Weights of a small transformer language model.
Training: a variant of Adam for these matrices, 339M tokens, 5506 steps.
MLP neurons of a small language model. Each row is named by its layer, matrix (down: output weights) and neuron, and shows model dimensions 128-255. Each number is 50 + 10 x the weight over its row's rms, rounded and kept within 0 to 99. A neuron's up and down rows have the sign that makes its largest values positive.
A block is one neuron, or neurons of one layer that tend to fire together. After each block is what it responds to, as a language model described it from the Wikipedia text at the highest values.

L17.down735:50 46 39 51 53 56 53 50 59 45 71 35 68 49 50 48 54 67 59 55 53 54 35 52 51 57 47 63 53 57 64 56 47 47 55 46 43 54 43 50 66 52 56 55 52 48 29 55 65 48 58 45 45 31 41 54 46 58 48 47 54 54 42 68 51 61 56 49 43 50 60 51 29 41 44 28 66 54 31 59 49 49 55 63 36 30 64 61 56 42 49 54 59 48 47 64 62 45 38 56 52 22 60 41 51 56 44 57 50 37 62 58 70 47 52 58 60 50 57 46 63 57 46 40 51 37 63 54
Responds to: Passive past participles

L13.down50:67 57 58 47 48 53 50 61 61 44 48 50 52 39 54 42 49 57 36 48 39 43 63 58 60 25 32 51 47 39 57 37 65 57 55 55 59 65 58 69 51 73 50 77 44 53 49 52 44 59 56 29 56 44 41 52 55 51 58 43 61 48 49 44 69 44 46 47 70 54 36 47 49 54 53 43 46 49 53 52 41 48 34 64 50 57 40 57 76 42 64 45 40 51 58 38 59 54 54 18 43 48 46 39 43 43 49 46 49 44 46 51 63 66 42 41 44 53 36 46 40 55 48 49 50 67 66 56
L13.down350:63 40 44 51 56 62 55 35 59 47 48 60 46 62 67 57 63 66 60 57 47 47 57 44 49 69 59 44 70 49 56 60 40 56 44 54 33 39 54 54 42 50 57 54 65 46 71 38 42 41 47 49 53 63 45 47 55 48 49 46 61 55 50 51 38 44 47 29 58 58 58 35 44 40 42 55 52 56 61 51 54 56 44 61 43 47 40 57 40 34 38 65 50 34 34 45 62 40 39 49 44 43 61 57 59 60 44 50 49 55 53 44 43 65 62 53 52 54 55 62 65 49 64 48 50 61 52 69
L13.down529:59 62 46 44 50 52 47 43 60 72 47 50 41 48 66 53 54 67 46 50 37 49 59 36 68 52 33 44 53 57 56 49 63 55 39 42 55 68 39 53 43 50 51 61 51 59 51 48 63 35 51 63 44 52 51 51 66 67 50 62 54 68 53 53 61 41 44 53 50 62 45 53 45 63 59 49 34 57 68 56 33 54 36 55 49 52 42 63 39 41 52 44 48 56 35 29 39 56 42 49 44 32 62 40 30 31 50 48 62 53 37 60 63 47 35 48 45 41 53 65 33 26 37 65 36 56 37 50
L13.down644:55 54 50 58 61 33 47 43 51 49 46 45 50 36 39 24 29 49 63 55 43 48 54 69 46 61 42 47 47 34 39 44 47 45 58 37 50 70 46 60 56 53 44 56 70 40 65 46 64 51 57 54 44 54 56 65 39 54 50 52 36 29 52 60 53 60 48 54 54 29 44 43 55 56 55 47 40 34 54 63 53 49 36 50 60 48 50 63 54 49 47 46 47 56 50 57 61 56 34 55 36 74 65 50 43 45 69 47 44 34 48 55 62 46 28 61 58 51 37 58 41 61 57 51 67 46 46 52
L13.down702:59 50 53 51 51 56 59 44 35 75 50 46 47 43 52 44 41 66 26 36 49 55 46 55 39 44 55 39 41 53 59 60 68 64 56 65 49 47 63 60 63 50 49 38 53 53 52 39 71 34 44 41 67 44 46 65 43 51 55 51 59 60 72 61 54 52 46 43 42 42 44 61 37 33 43 41 51 45 36 57 50 53 52 47 57 58 63 52 60 44 58 43 49 62 44 51 57 57 64 58 70 48 54 48 46 46 29 44 61 46 46 54 50 55 53 42 51 43 62 48 63 45 49 40 57 52 65 55
L13.down938:59 38 65 62 56 44 53 42 45 57 41 61 49 66 47 69 52 27 44 53 31 40 46 35 36 58 60 28 52 37 44 60 52 57 43 43 40 54 53 46 50 61 64 44 55 36 57 54 47 48 31 59 46 60 52 45 50 48 40 33 46 65 62 42 39 56 66 48 66 45 27 54 42 53 57 52 47 35 35 47 47 48 47 38 43 58 54 40 42 56 55 62 51 39 53 60 43 48 57 49 58 33 35 41 61 40 50 33 29 49 68 59 38 38 41 58 66 48 63 56 49 51 41 64 43 33 44 51
L13.down962:50 51 24 77 53 56 37 62 50 59 47 43 44 77 46 41 46 46 57 38 41 44 57 63 46 43 53 71 58 35 43 59 50 37 33 47 46 60 67 69 51 47 28 51 62 47 51 54 41 48 54 48 55 29 49 48 40 56 55 45 60 51 61 55 38 43 48 62 64 46 54 48 53 40 58 25 52 61 56 51 51 48 37 54 50 48 66 33 61 53 45 50 43 41 37 55 47 36 50 54 43 44 39 52 49 52 45 40 56 51 72 40 62 46 54 44 49 30 48 61 59 71 46 43 52 40 65 35
L13.down981:57 42 44 60 43 55 58 67 49 40 37 60 49 49 57 43 50 47 39 44 44 47 53 50 49 47 49 40 38 62 50 67 43 40 58 55 49 51 57 37 59 36 51 58 59 45 40 42 56 33 45 43 51 43 54 39 56 62 45 46 58 50 55 75 60 39 54 44 54 55 56 67 69 63 55 51 60 48 50 59 35 39 40 36 54 14 61 45 51 45 60 44 40 39 68 49 50 50 54 55 34 38 53 51 38 57 52 52 43 23 40 37 52 55 69 39 48 55 39 51 36 48 54 48 63 49 55 43
Responds to: Passive participles after be

L20.down197:56 43 48 56 39 20 36 61 47 45 43 55 45 63 60 34 49 33 67 35 63 54 72 53 57 68 32 53 50 54 44 51 43 53 58 45 53 46 34 62 65 43 49 66 47 58 35 45 48 58 31 42 43 42 61 44 52 58 50 65 34 48 45 63 47 55 33 71 47 55 49 63 49 47 48 66 36 48 59 47 46 58 53 51 46 59 49 42 35 52 49 54 51 56 59 46 35 51 48 49 38 67 63 58 43 44 44 70 59 67 54 45 46 55 55 46 47 63 50 55 46 47 36 63 43 50 30 64
L20.down378:48 60 41 64 31 50 56 59 42 59 57 57 58 74 54 52 47 54 45 58 31 70 44 56 54 51 57 37 43 32 47 49 59 50 54 48 62 39 45 49 67 43 64 61 41 43 42 75 56 44 57 40 75 45 37 43 71 48 58 43 46 49 44 45 52 53 44 57 59 59 48 53 51 41 60 43 63 54 53 51 34 44 49 53 53 46 31 45 44 52 41 46 61 53 60 43 43 51 40 41 39 29 55 50 57 31 43 49 65 59 51 55 56 61 58 48 53 41 46 60 59 45 63 66 48 67 54 35
L20.down547:29 56 58 63 56 51 53 51 36 44 65 52 44 47 44 52 55 51 52 68 31 54 47 56 55 60 56 64 44 48 43 50 48 43 47 45 46 53 56 60 42 50 40 60 49 53 52 56 41 48 42 60 53 49 51 58 58 53 56 57 32 55 58 45 48 52 61 56 57 42 42 48 52 27 58 46 59 67 59 46 44 48 61 44 46 43 70 38 47 50 54 59 54 42 34 51 56 63 59 43 46 49 51 51 44 33 63 59 33 55 47 44 36 46 45 55 44 56 38 59 58 53 48 45 42 53 57 49
L20.down606:56 44 41 36 45 42 61 68 48 55 57 43 61 45 42 51 52 63 56 57 67 39 54 48 62 50 55 53 62 29 49 54 47 52 45 49 56 31 44 53 50 31 66 51 51 56 56 51 55 47 54 56 57 42 48 64 55 58 65 54 42 38 32 30 42 63 51 51 25 47 62 49 46 34 66 50 50 61 40 70 52 46 57 51 56 37 35 60 52 46 49 55 49 36 45 35 63 59 39 52 53 53 60 49 53 60 43 59 47 47 55 45 20 35 35 47 60 53 61 64 51 71 61 45 39 38 54 38
L20.down708:47 56 61 58 42 33 63 45 53 59 53 54 30 28 58 52 46 37 37 58 49 45 53 52 38 63 77 48 56 46 52 50 48 54 49 46 62 43 54 40 34 49 52 54 61 45 47 61 39 47 45 51 64 58 52 44 51 44 47 50 59 67 50 56 53 61 47 55 61 62 48 46 55 70 69 65 52 48 59 46 49 62 33 57 50 57 23 49 48 51 57 52 63 43 64 45 46 61 54 36 54 49 31 46 50 40 56 59 35 46 47 51 56 44 57 37 33 47 65 46 59 48 56 41 23 34 44 35
L20.down849:47 59 37 45 71 45 65 53 41 62 58 50 39 41 53 30 42 48 51 69 75 53 65 52 45 48 74 39 34 54 44 33 65 40 42 42 43 64 44 56 50 54 43 45 50 43 51 61 50 67 56 52 58 62 26 45 45 61 63 65 26 62 54 57 51 25 58 61 50 40 38 47 48 28 59 56 45 65 51 62 50 47 54 46 47 42 46 70 41 53 45 54 43 44 34 70 56 39 72 35 63 38 57 44 61 36 49 53 62 63 73 57 36 44 39 58 60 44 55 44 60 57 69 43 48 35 45 30
L20.down967:59 58 44 51 43 30 55 41 53 48 59 45 53 50 55 54 65 57 65 44 51 43 61 37 45 45 41 40 36 28 41 56 42 48 46 52 46 62 68 39 59 33 56 62 43 39 61 53 52 44 61 71 49 43 63 57 71 53 51 64 24 45 39 50 43 55 50 53 46 56 44 46 44 40 53 55 59 45 45 28 62 53 31 31 52 36 46 42 59 63 59 40 45 70 48 47 51 54 48 47 53 48 37 43 60 62 53 58 39 69 46 38 46 36 61 58 53 48 44 43 39 52 54 45 34 70 61 44
L20.down970:50 44 50 50 54 60 63 46 61 59 44 53 46 51 48 61 65 42 40 61 51 61 42 32 36 68 53 32 46 51 59 48 50 43 52 46 54 58 54 53 45 41 48 49 36 56 47 57 57 58 55 49 46 40 62 31 53 57 38 53 48 41 52 39 48 52 23 46 48 49 59 52 45 56 50 52 31 55 47 47 48 63 49 59 59 37 52 57 54 53 58 49 51 51 47 46 49 52 48 49 68 45 49 50 63 48 42 34 52 45 47 49 57 47 69 66 57 51 49 44 46 47 60 42 52 64 59 36
Responds to: Capital N word-start

L20.down70:40 56 51 36 50 53 61 39 32 61 49 56 54 50 55 58 75 45 49 46 42 51 49 67 59 48 39 28 60 35 40 64 30 51 63 65 48 43 41 50 63 43 55 64 35 59 49 51 55 43 60 43 48 22 49 61 32 72 51 69 51 75 49 59 33 66 43 24 40 55 28 59 41 66 48 58 54 56 41 32 41 62 68 70 60 33 42 61 51 46 60 59 50 65 25 50 34 57 55 58 63 44 49 44 45 60 60 38 61 50 61 60 52 49 42 52 43 45 36 53 57 57 70 50 49 39 57 65
L20.down101:61 58 53 46 52 56 53 42 65 37 41 50 48 48 47 38 62 39 63 63 58 44 42 66 40 21 38 37 50 42 39 66 66 53 43 57 58 40 56 58 42 51 29 44 39 52 47 68 62 36 49 36 42 41 41 53 41 73 48 50 56 53 49 63 44 52 53 53 64 44 50 44 45 35 53 37 60 40 38 64 53 49 49 51 63 42 46 51 62 49 52 48 56 43 64 40 52 57 67 53 43 50 40 51 46 51 49 52 41 28 53 49 46 51 63 53 31 72 39 63 49 36 55 44 55 41 50 64
L20.down272:63 47 50 55 51 45 45 35 46 43 34 60 60 53 50 64 54 60 46 33 42 50 58 50 54 55 36 49 60 49 48 56 58 53 54 46 59 60 57 64 37 46 41 44 42 37 53 49 44 46 52 48 37 47 58 63 39 53 41 75 53 58 55 54 67 44 59 55 52 58 54 52 39 52 51 49 68 40 44 42 44 41 46 45 56 45 52 51 36 66 45 59 47 60 55 68 53 59 53 40 35 46 49 46 49 44 54 28 48 58 58 47 50 42 48 50 55 58 49 56 59 58 37 49 65 44 60 99
L20.down366:58 60 43 52 71 53 52 58 49 50 65 47 55 63 55 52 40 54 36 37 37 45 57 44 67 53 46 40 52 43 53 60 48 49 50 56 56 57 41 56 33 26 53 58 41 70 55 35 51 56 41 54 36 50 47 61 63 45 55 58 43 38 29 59 67 59 50 43 43 42 67 51 39 41 56 39 56 43 65 47 57 50 41 41 43 56 49 54 47 46 34 44 57 40 60 53 67 59 46 68 67 41 41 55 59 41 66 37 53 45 26 46 48 46 69 56 48 39 71 50 55 51 60 55 56 36 59 63
L20.down407:39 59 57 38 41 38 43 53 49 29 47 50 31 45 53 55 39 53 42 44 54 48 44 41 60 52 48 51 54 36 65 54 59 60 62 30 46 37 59 42 59 51 47 62 47 51 54 46 47 39 63 74 50 44 68 52 48 60 38 51 34 47 53 67 46 60 50 47 49 50 68 57 37 79 51 53 51 45 51 49 41 30 58 53 59 55 58 52 52 65 45 47 52 69 51 58 64 63 58 48 48 42 40 56 50 60 54 55 39 50 36 45 58 48 35 39 56 61 58 43 44 44 62 36 48 46 60 54
L20.down828:44 56 60 51 64 53 47 48 55 29 48 52 47 47 57 62 52 70 71 32 62 47 48 45 49 55 53 52 36 65 48 48 49 59 57 42 35 39 39 56 51 45 43 49 53 45 40 52 44 50 42 40 46 67 42 57 51 63 60 52 36 45 50 43 38 49 42 48 60 45 33 49 43 48 38 62 40 46 51 48 57 57 57 42 53 51 37 51 31 52 75 50 50 54 48 57 36 52 41 74 40 41 65 53 54 50 44 47 38 41 62 59 45 66 40 56 42 45 53 41 60 62 57 44 52 65 38 51
L20.down892:49 61 54 40 43 52 45 46 50 52 50 65 50 50 63 39 47 52 59 58 57 56 37 47 55 50 38 31 42 60 35 63 58 45 44 35 47 21 38 47 61 53 56 51 41 47 61 43 48 64 54 54 47 49 54 67 49 43 51 64 51 41 49 44 36 50 58 47 69 49 34 53 46 47 35 63 30 54 45 49 57 42 50 51 56 43 44 52 57 58 47 39 53 50 49 48 50 35 58 36 58 67 55 78 57 64 57 48 62 65 39 54 48 55 43 58 62 57 49 32 52 50 62 44 38 65 58 48
L20.down923:44 42 54 54 66 36 53 48 38 38 55 59 58 63 52 60 41 45 51 36 50 44 39 57 61 58 61 59 65 30 80 57 20 39 56 49 54 62 52 44 44 37 45 49 39 46 48 54 28 56 51 66 43 45 55 63 59 59 43 55 61 52 38 64 46 56 70 56 43 48 40 52 56 53 46 41 42 53 57 52 59 60 38 59 42 40 46 50 56 66 54 44 42 42 60 50 59 42 40 54 60 61 55 59 32 46 56 57 57 72 56 72 60 57 52 37 61 66 61 40 56 54 55 40 52 54 43 31
Responds to: Comma after place names

L20.down47:44 54 46 60 46 52 52 34 49 49 54 37 48 45 53 48 52 61 54 54 46 47 58 41 49 46 42 32 39 47 41 70 77 47 52 60 29 63 49 67 37 70 45 50 51 55 31 35 49 46 42 62 44 63 40 53 66 60 53 49 62 50 60 64 29 30 48 44 62 47 57 35 35 36 41 43 59 38 46 78 62 36 44 60 48 48 41 52 58 49 72 57 46 50 48 37 51 55 70 51 38 40 62 52 47 63 57 65 40 57 46 37 57 50 52 49 54 73 48 47 57 51 32 55 65 59 49 40
L20.down53:58 57 48 51 73 52 48 54 62 34 46 62 63 37 55 43 51 53 42 54 50 42 35 49 60 55 52 62 51 44 40 58 38 59 43 38 64 52 54 58 46 45 52 47 50 39 47 57 48 42 46 44 48 49 41 41 61 47 57 46 59 55 65 64 67 57 38 33 59 34 60 42 51 45 53 52 50 43 27 53 42 58 55 51 45 44 52 71 53 57 62 42 52 51 44 63 44 45 38 58 69 62 57 45 48 45 66 63 56 43 53 77 67 67 37 52 57 37 40 48 67 51 46 41 65 39 53 58
L20.down170:58 49 42 68 58 44 47 41 45 48 49 66 58 63 36 45 47 47 44 26 67 32 60 46 43 58 46 60 56 52 36 59 39 63 55 62 62 64 66 40 57 49 47 45 49 62 52 53 67 37 56 61 41 38 53 66 37 46 55 61 63 46 71 42 63 44 36 51 76 59 55 43 44 43 51 47 52 53 51 52 54 62 40 48 23 51 49 64 48 57 38 68 64 64 29 47 43 42 50 51 48 55 45 42 28 49 47 48 53 33 57 56 57 58 60 64 57 45 50 49 61 56 36 58 53 54 53 35
L20.down191:55 54 38 70 59 51 63 42 45 47 42 59 67 59 49 48 61 44 40 39 37 36 45 43 61 42 50 50 40 53 55 42 44 43 44 53 44 68 63 47 55 54 41 57 53 51 41 68 55 44 49 55 58 44 51 43 47 46 52 51 66 47 54 63 53 46 45 38 58 47 43 45 48 31 55 37 57 46 50 35 58 52 46 54 25 60 42 55 43 49 50 57 56 43 36 56 50 39 49 59 49 48 53 54 43 54 47 67 48 46 53 53 46 45 67 50 50 43 45 71 65 47 34 41 42 33 57 11
L20.down496:46 57 51 53 64 47 38 70 55 53 57 41 58 54 62 58 42 50 40 32 39 43 49 43 61 46 61 51 74 50 29 56 54 52 46 48 45 62 51 68 69 29 67 54 55 57 50 45 56 28 50 41 29 44 49 58 50 57 45 33 34 53 42 35 41 45 55 50 49 46 80 48 39 61 50 45 49 33 50 50 44 49 65 56 49 36 56 42 54 57 53 59 43 52 37 60 41 55 54 48 54 57 46 48 49 56 33 50 78 42 59 43 42 60 45 53 53 49 44 48 40 39 49 50 47 27 52 40
L20.down504:43 46 55 58 38 55 47 43 57 46 56 48 45 52 60 46 38 43 60 43 43 51 63 51 60 48 61 28 59 47 58 60 36 51 73 49 57 59 54 61 57 49 55 59 55 60 57 46 54 61 67 44 56 57 51 43 54 40 58 41 55 48 52 50 48 49 47 35 50 47 48 60 47 57 42 55 51 50 61 38 69 53 50 36 38 43 43 49 47 44 46 58 58 70 54 44 45 54 41 33 46 54 40 39 64 41 51 72 48 29 63 37 57 66 64 33 58 72 50 63 42 51 45 47 44 43 38 64
L20.down822:56 62 39 49 46 60 49 61 50 49 46 65 45 52 43 43 55 62 55 59 45 47 33 45 75 33 49 43 57 54 41 55 65 53 52 57 51 19 53 60 41 44 28 53 51 63 60 44 40 47 43 39 47 38 53 47 52 62 53 51 61 48 43 49 50 43 66 38 64 67 55 48 40 63 22 40 54 49 52 58 57 56 46 55 42 60 55 62 57 47 56 54 60 47 52 39 45 60 53 39 40 72 45 44 69 48 53 44 51 43 57 49 49 47 49 66 47 65 29 46 46 68 58 49 55 72 27 57
L20.down915:50 52 61 57 44 37 48 40 43 47 44 29 52 42 58 30 44 49 66 41 39 59 53 50 50 61 52 41 60 52 54 55 60 51 49 46 28 35 27 43 48 25 54 57 49 47 48 50 51 33 40 37 58 52 53 47 62 60 66 69 38 53 51 59 35 46 50 31 52 63 75 43 51 57 44 31 62 53 47 43 59 35 43 44 62 56 40 51 57 49 43 60 51 42 53 43 51 50 68 57 39 65 46 64 54 48 63 48 55 43 67 51 43 61 54 54 56 52 54 37 46 59 55 44 60 61 44 19
Responds to: Name syllables and passive participles

L17.down463:44 44 48 52 60 39 54 25 44 43 61 49 45 50 31 51 58 66 57 56 35 41 46 37 45 58 43 51 57 56 62 41 66 47 34 59 55 59 49 51 62 27 53 53 35 43 46 54 52 36 35 57 70 49 44 54 52 58 40 40 43 51 49 42 31 48 44 31 49 56 47 52 56 51 62 46 63 49 49 46 52 39 45 63 60 43 65 48 62 38 44 52 63 59 49 39 29 43 40 55 56 38 46 74 62 44 66 50 53 49 51 53 50 28 54 47 34 64 49 52 36 47 44 47 45 52 30 57
Responds to: Place/date name onset